From a checkpoint of a small transformer trained on Wikipedia.
Size: 10 layers, MLP 768 SwiGLU.
Architecture: RMSNorm before each block, rotary positions, no biases in attention or MLP, untied embeddings, normalized queries and keys.
Training: a variant of Muon for these matrices, 260M tokens, 3963 steps.
MLP neurons of a small language model. Each row is named by its layer, matrix (gate and up: input weights; down: output weights) and neuron, and shows model dimensions 48-175. Each number is 128 + 24 x the weight over its row's rms, rounded and kept within 0 to 255. A neuron's up and down rows have the sign that makes its largest values positive.
After each neuron's rows, "fires on" lists the tokens most often at its 100 highest values on Wikipedia text that the model never trained on.

L3.gate76 [110 139 156 185 126 115  99  97 121 112 159 135 140 116 152 117 121 129 130 165 110 133 139 119 120 142 155 134 162 133  99 159  89 110 118 115 102 122  96 142 137 155 139 133 118 177 115 125 113 149 147 139 118 117 127 152 161  68  82 132 117 141 140 122 114 136 124 188 102 154 172 115 118 109 124 139  73 150 144 130 146 135 146 123 125  97 135 124 163 135 128 150 138 142 165  90 144  90 129 115 110 118 133 129 165 146 148 134 163 103 133 136 119  96 152 129 107 109  90 121 156 111 146 106  98 162 122 120]
L3.up76 [139 140 122 150 130 159 108 122 134 154 144 177 145 167 134 133 137 136 124 125 144 159 107 142 140 165 122 150 152 128 125  70  94  99  90 114  81  98 120 132 123 137 147 157 103 137 142 142  92 149 143 114 144  91 152  71 129 139  89 121 113 141 113 140 138 149  84 127 106 110 170 110  95 147 131 135 114 131 137 144 127  87 143 117 150 108  98 119 127 134 102 169 133 107  73 104 132 117 130 111 118 161  92 125 140 131 151  74 121 117 138 104 117 131 108 150  89 172 136  87 124 149 148  81 138 122 117 126]
L3.down76 [128 138 137 149 146 141 133 145 138 140  89 147 110 148 117  94 162 133  93 149 135 149 149 132 151 139 148 148 124 155 136 139 103  76 128 132  91 142 131 123 118  66 112 171 107 146 156 128 146 140 182 125 134 150 178 134 110 160 114 148 137 182 121 159 158 130 159 135 107 130 131 141 148 104 105 156 136 136  92 115 148 118 156 118 135 145 140 116  93  92 120 135 140 153  94 129 155 178 117  92 142 118 164 131 136 119 151  88 156 159 190 151 141 147 136 148 107 102 134 111 117 120 129 129 122 138 151  61]
fires on: "ou", "uc", "ell", "é", "out", "A"

L6.gate400 [156 125 130 196  80 120 106 126 109 105 163 145 122 118 128 135 159 116 155 106 109 202 149 154 103 109 162  87 105 122 143 134 108 158 121 144 111 163 127 177 100 125 152  93 143 146 124 133 131 142 114 117 142 132 112 107 147 136 107  91  78  75 121 106 144 148 136 134 168 138 100 111 111 112  87 171 134 121 126 139 131 126 144 140  68 132 178 107 135 111 152 137 102  71 103 138 140 161 144 152 120  99 104 100 150 118 137 127 163 104 149  93 190 145 130 124 117 111 101 148 158 123 124 145 136 166 141 132]
L6.up400 [150 178 148 144 145  78 118 154 118 138 105  96  86 124  95 111 121  98 172 127 100 103 128 119 141 161 135 117 150 132 170 156  96 150 101 104 127 105 157 143 106 144 129 145 146 138  91 131 101 171 121 143 110  94 134 114 165 189 139 148 120 122 148 130 120 118 131 127  94  94 133 131 131 183 129 163 163 141 127 161 125 145 148 140 141 154 135 134 144 150 161 116 129 144  85 114 173 125 104 148 117  77 148 129 133 130 166 143 143 120 206 147 158 145 120 105 137 128 128 122 144 146 115 127 162 122 129 115]
L6.down400 [111 124 127 141 118 115 111 124 119 105 131 130 150 118 148 125 144 146 128 152  79 106 153 140  98 152 133  99 103 130 170 146 115 163 110 135 131 115 125 118 138 125  91 136 140  97 145  99 156  83 172 112 125 146 102 155 120 131 127 163 140 145 153 161 150 121 132  88  96 125 187 153 102 122 135 163 115 109 129 114 129 130 137 145 131 156 139 119 181 130 149  83 131 141 142 114  41 152 122 139 130 150 114 143 185 113 174 119 109 127 126 124 162 153 110 140 133 167 106 151 118 144 113 131  81 124 134 162]
fires on: "l", "ir", " prot", "r", " insp"

L3.gate300 [101 102 167 141 116  76 125 133 139 132 137  96 130 143 136 112 141 100 158 157 133 116 141 146 151 116 128 100 127 138 131  87 128 103 103 141 110 124 109 159 164 114 125 140 117 188 144 131 131 152 125 109 128 117  88 124  98 163 186 124 146 151 150 130 122 149 146 130 157 139 144 138 159 101 112 135  98 146 137  96 129  98 112 118 116  79 115 131 102 114 106 141  84 108 170  98 163 122 120 169  98 135  89 124 176  89 193 136 114 148 111 125 136  63 112 120 130  95  96 151 122 128 144 112 137 149 152 104]
L3.up300 [127 117 147 121 104 116  93 169 115 144 143 153 118 135 139 117 137 124  99 132 130 124 124 187 132 140 178 118 102 168 154  83  68 138 158 108 109 147 126 145 162 129 114 113 113 155 129 119 204 120 132 108  96 104 121 117  98 133 174  97 116 146 138 136 107 137 124  73 157 152 150 161 142 101 160 109 150 150 129 106 166 120 141 137 131 141  97 159 103 127 121 137 185 120 139 100 108 111 114 174  83 144 100  98 105 136 171 112  89 106 160 133 120 115 133 119 146 117 137 157  94 104 154  95 131 156 130 106]
L3.down300 [141 141  90 124  91 163 121 138 110 128 119 139 109 142 151 127  96 164 122 119 157  98 121  68 162 114 107 156 146  94 116 158 153 142 136  93 120 147 146  96 102 144 137 130 128 146 103 143  99 175 138 136 106 132 125 118 110 120 113 174 160 147 109 138 134 111 158  99 133 123 123 127  82 146 134 135 163 115 123 120 137 117 157 148 148 175 136  78 137 178 161 149 132 101  74 142 105 146 135 118 153  84 154 145 130 164 104 102 124 135 114 108 134 146 170  86  98 132 131 110  86 145 137 153 129 107 103 116]
fires on: "A", "ath", "ry", "ou", "a", "ust"

L3.gate716 [154 119 112 113 155 123  97 144 115 139 145 147 135 117  95 128 146 130  96  77 140 123 155 133  91 132 100  95  91 110 108 126 132 138 130 168 118 138 143 147 140 125  73 122  72 145 153 139 146 145 127 134 115 113 103 101 141 118 129 110 149 137 153 142 136 141 106 107 128 134 171 153 159  99  86 127 109 126 127 154 153 142 151  94 145 146 181 129 139 121 122 153 112 112 115 143 166 105 131 144 148  95 133 132 160 150 118 126 147  66 191 137 162 126 121 151  97  83 118 119  99 130 191 150 134 116 168 132]
L3.up716 [ 74 100  87 101 127  93 107 132 152 150  90  86 122  89  80 139 136 130  84 101 131  85 157 117  97 135  92 126  89 111 135 147 149 191 161 148 140 123 172 144 146 128 148 148 101 132 126 117 124 139  97 111 126 171 147 145 140 141 124 108 115 114 156 115 164 119 110 110 160 151 159 123 106 149 138 154 148 162 152 158 144  91 158 102 137 144 141 132 144 109 120 138 121 141 107 152 129  79 141 103 103  98 138  97 127 168  79 148 108 148 147 187 193 109 164 136 114  65 107  96 124  99 141 103 144 125 135 112]
L3.down716 [122  97 116  94 137  85 139 126 134 146 111 134 148 128 103 126 164 147 128 133  67  98 139 143 132 126 135  81  74 111 154 107 152 161 140 113 108 134  81 147 119  81 107 159 127 134 113 109 110  85 110 141 154 103 125 110 182 134 127  87 118 171 157  77 134 135 115 109 184 157 122 140 160 151 121 148 128  98 129 125 164 133 159  99 119 127 128  93 163 142 152 130 106 114 142 130 108  79 116 155 158 103 137 128 128 116 160 102 144  98  85 110 125 116 143 134 140 145 141 131 159 130 176 143 114 123  88 117]
fires on: "r", " str", "ar", "ir"

L6.gate329 [106 154  78 144 128 133 140  96 143 110 175 137 109 136 138 148 121 119 141 100 110 125 153 162  81 143 107  87 141 138 153 113 114 143 146 131  98 135 114  84 140  91 147 151 174 173 128 108 165 132  99 122 108  95 158 107 142 105 122  99 105 136 130 124 176 144 135 132 144 140 117 155 131 146  87 157 115  94 137 111 114 128  99 157 106 102 123 113 145 129 174 134 123  82 127 109  91  96  97 134 131 115 145 113 108 101 113 137 135 105 135 122  80  88  80 144 110 120 155 160 131 134  68  88 127 111 145 204]
L6.up329 [141 114 159 131 149 177 131  77 120 119 137 109 116 113 115 135 150 129 161 124 154 106 158 136 156 128  96 141 115 105 121 155 153 156 118 133 104 118  96 120 120 123 130 137 152 130 135 124 127 137 173 115 129 139 148 120 161 112 134  93 141 106 115  81 137 124 172  96 118 122 141 147 131 141  65 161 135 127 136 181 123 171 132 148 156 137 130 119 129 123 104 144 170 121  81 169 142  72 154 116 109 116  90 119 154  85 141 118 135 163 145 169 105 105 106 129  95 177 164 138 139 106 120 137 134 128 138 143]
L6.down329 [ 67 124  97 112  98 141 154  97 104 126 128  99 159 123 148 151 132 175 122 110 135 101 128 146 128 104 167  96 160 176 121 131 127  99 165 123 106 162 130 110  93  82 137 121 156 130 126 143 132 105 114 154 111 134  90  56 124 118 147 158 140 146 168 113 148 127 145 142 130 121  99 162 137 146 100 117 148 124 127 126  77  94 124 170 142 134 162 141 187 124 163 127 112  97 137  72 152 101  96 155 142 146  90 154 112 123 124 122 171 127 138 112 117  78  94 134 110 107 134 146 149 116  92 132 138 104  98 168]
fires on: "A", "R", "B", "S"

L3.gate123 [163 145 123 144 127 146 133  93 140 154 122 147 138 103 138 160 153 155 121 108  80 135  91 136  95 112  90 146  92 116 155  89 110 133 149 123 130 146 158 155 124 146 127 155 149 126 139 175 100 133  93 141 165 114 102 141 142 124  70 111 144 148 145 171 161 140 132 120 132 108 115 105 160  99 136 117 128 104 109 117  80 148 120 121 143 143 114 163 162 122 133 142 126 133  99 123 123  84 148  52  77 126 137  90  96 100 138 144  74 142 147 127 131  92 151 129 129 136 152 122 128 156 137 128 116 116 146 112]
L3.up123 [114 127 132 154 123 131 108  82 141 168 142 134 165 145 124 137 135 138 115  81 110 156 110 173 101  99 117 138  93 124 108  87 131 144 148 116 109 131  98 129  99 100 119 141 204 132 129 135 100 119 130 121 141 152 116 152 163 148 115 113 128 151 153 138 113 150 152 151 121 115 156 128 146  90 108 148 105 110 109 144 101 115 163 118 159 119 144 142 148 126 105 140 135 132 150 131  61 128 127  84 108 135 136 113 110 147 152  99  64 113 130 121 153 123 111 100 154 111 141 131 148 128 125 134 115 109 168 103]
L3.down123 [188  92 104 108 127 140 134 199 158 120 100 140 114 124 143 117  85 125 114 122 129 151 120 145 166 122 143 128 163 139 131 149 152 126 150 141 149 150 118 126 138 161 104 153  76 131 150 141 110 148  77 148 113 129 122 140 122  87 115 107  75  86 149 136 123 122 124 116 131 142 120 111 173 109 192 142 137 102 166  90 128 170 122 102 139 107 122 120 102 131 139 142 141 154 140  87 134 148 151 124 135 126  79 149 151 147 134 162 157 113 113  87 113 127 157 146 139 132 132 104 112  79 125 151 157 123 109 128]
fires on: ".", ")", ":", "eter"

L5.gate150 [131  80 107 164 118 122 143 110 170 140 173 115 163  87 129 149 132 140 104 126 102 162 100 144 108 104 166 142 184 144 142 118 127 122 131 109 157 128 133 133 156 114 135 123 135 156 157 113 140  91 117 141 140 114 133 112 177 117 136 154 110 165 140 130 151 156 123 168  97  86  98 153 183 106 102 151 118 160 148 122  90 145 145 148 116 132 136  96 153 107 106 155  84 131 124 115 115 123 153 109 116 113 127  89 104 141 143 145 134 119 152 100 129 149 109  91 147 118  96 130 120 129 121  70 111 124 134 158]
L5.up150 [147 102 109  95 139 135 107 129 117 132 168 138 183 114 122 140 118 142 132 126 166 129 138 125 131 110 178 135  95 142 153 151 142 159 158 197 126 105  67  99 150 117 123 122 160 129 126 146 156  96 131 169 117 114 105 118 160  80 129 120 133 142 181 116 146 140 108 154 139 125 128  84 137 124 100 113 104 170 133 103 106 159 125 155 139 133 125 104 107  77 100 135 140 190 111 145  88 143 141 143 134 124 143 130 104 118 143 134 162 152 128 148 103 126 145  93 133 113 113 104 136 115 136 148  93 159 163 148]
L5.down150 [114 127 100  97 146 104 146 153 122  90 137 152 120 115 117 113 173 138 128 105 147 138  96 150 166 124 120  97 151 146 141 137 141 131 178 126 144 133 119 136 154  88 181 134 136 155 152 172 168 105 102 127 128 127 119 108 130 123 109 175 148 172 129  99 122 131  95 124 155 116 130 119 110 129 121 130 112 159 147 124 105 148 138 126 111 124 190 117 113 148 127  99 117 174 115  76 131 127 120 145 103 102 119 113  66  85 101 122  87  97  98 128 142 133  94 126 133 106 155 142 162 112 130 130 179 144 138 127]
fires on: ".", "\"", "U", "an", "al", "US"

L6.gate751 [135 124 100 122 150 140 145 111 128  87  98 149 182  92  93 147 112 146 152 148 137 150 154 156 119 113 139 148 128 112 128 107 167 140 132 141 149 112 120 144 129 114 172 149 125 116 121 143 134 112  96 100 157 114 129 124 140  52 116 118 151 153  82 146 123 146 138  82 119 141 100 106 150 138  87  81 148  82 116 106 150 146 112 133 136 153 123 148 155 151 149 181 121 134 121 123 134  91 147 125 112 188 141 127 104 121 125  99 141 112 142 127 113 143 137 136  93 126 127 102 117 134 111 134 165 124 157 121]
L6.up751 [157  93 162 183 111 154  77 127 168 133 118 139 116 128 101 109 166 193 146 138 141 133  94 138 142  87 152 143 104 128 112 154 143 143 150 157 154 139 126 109 131 115 174 133 127 103 148 127 157  85 125 108 146 100 131 128 140 100 109 113 123 154 142 117 122 136 113 135 125  98 117 135 138 114 119 134 129  97 181 117 117  94 126 129 175 153 120 124 138 108 136 131 128 128 147 125 128  73 148  98  95  98  97 135  90 100 164 127 132 133 138 107 122 145 142 115 195 140 135 168 104 131 128 140 108 124 147 158]
L6.down751 [154 111  78 123 133 130  88 107 135  74 138 127 125 148 106  87 130 117 176  98 124 142 110 105 135 151 149 148 141 142 112 140 126  91 142 134 124 100 137  96 137 122 152 123 139 161 139  88 137 160 119 123 109 113 167 114 117 126 125 152 109 144 153 107  92 144 136  87 140 120 125 123 124 129 101 139 105 184 133 143 140 106  74 135 150  90 134 149 132 109 113 140 120 142 174  78 153 174 123 106 132 130 130 164 114  86 118 126  71 100 131 135 116  98 124 157 162 100  80 154 148 127  97 135 115 125 113 128]
fires on: ".", "a", "ash"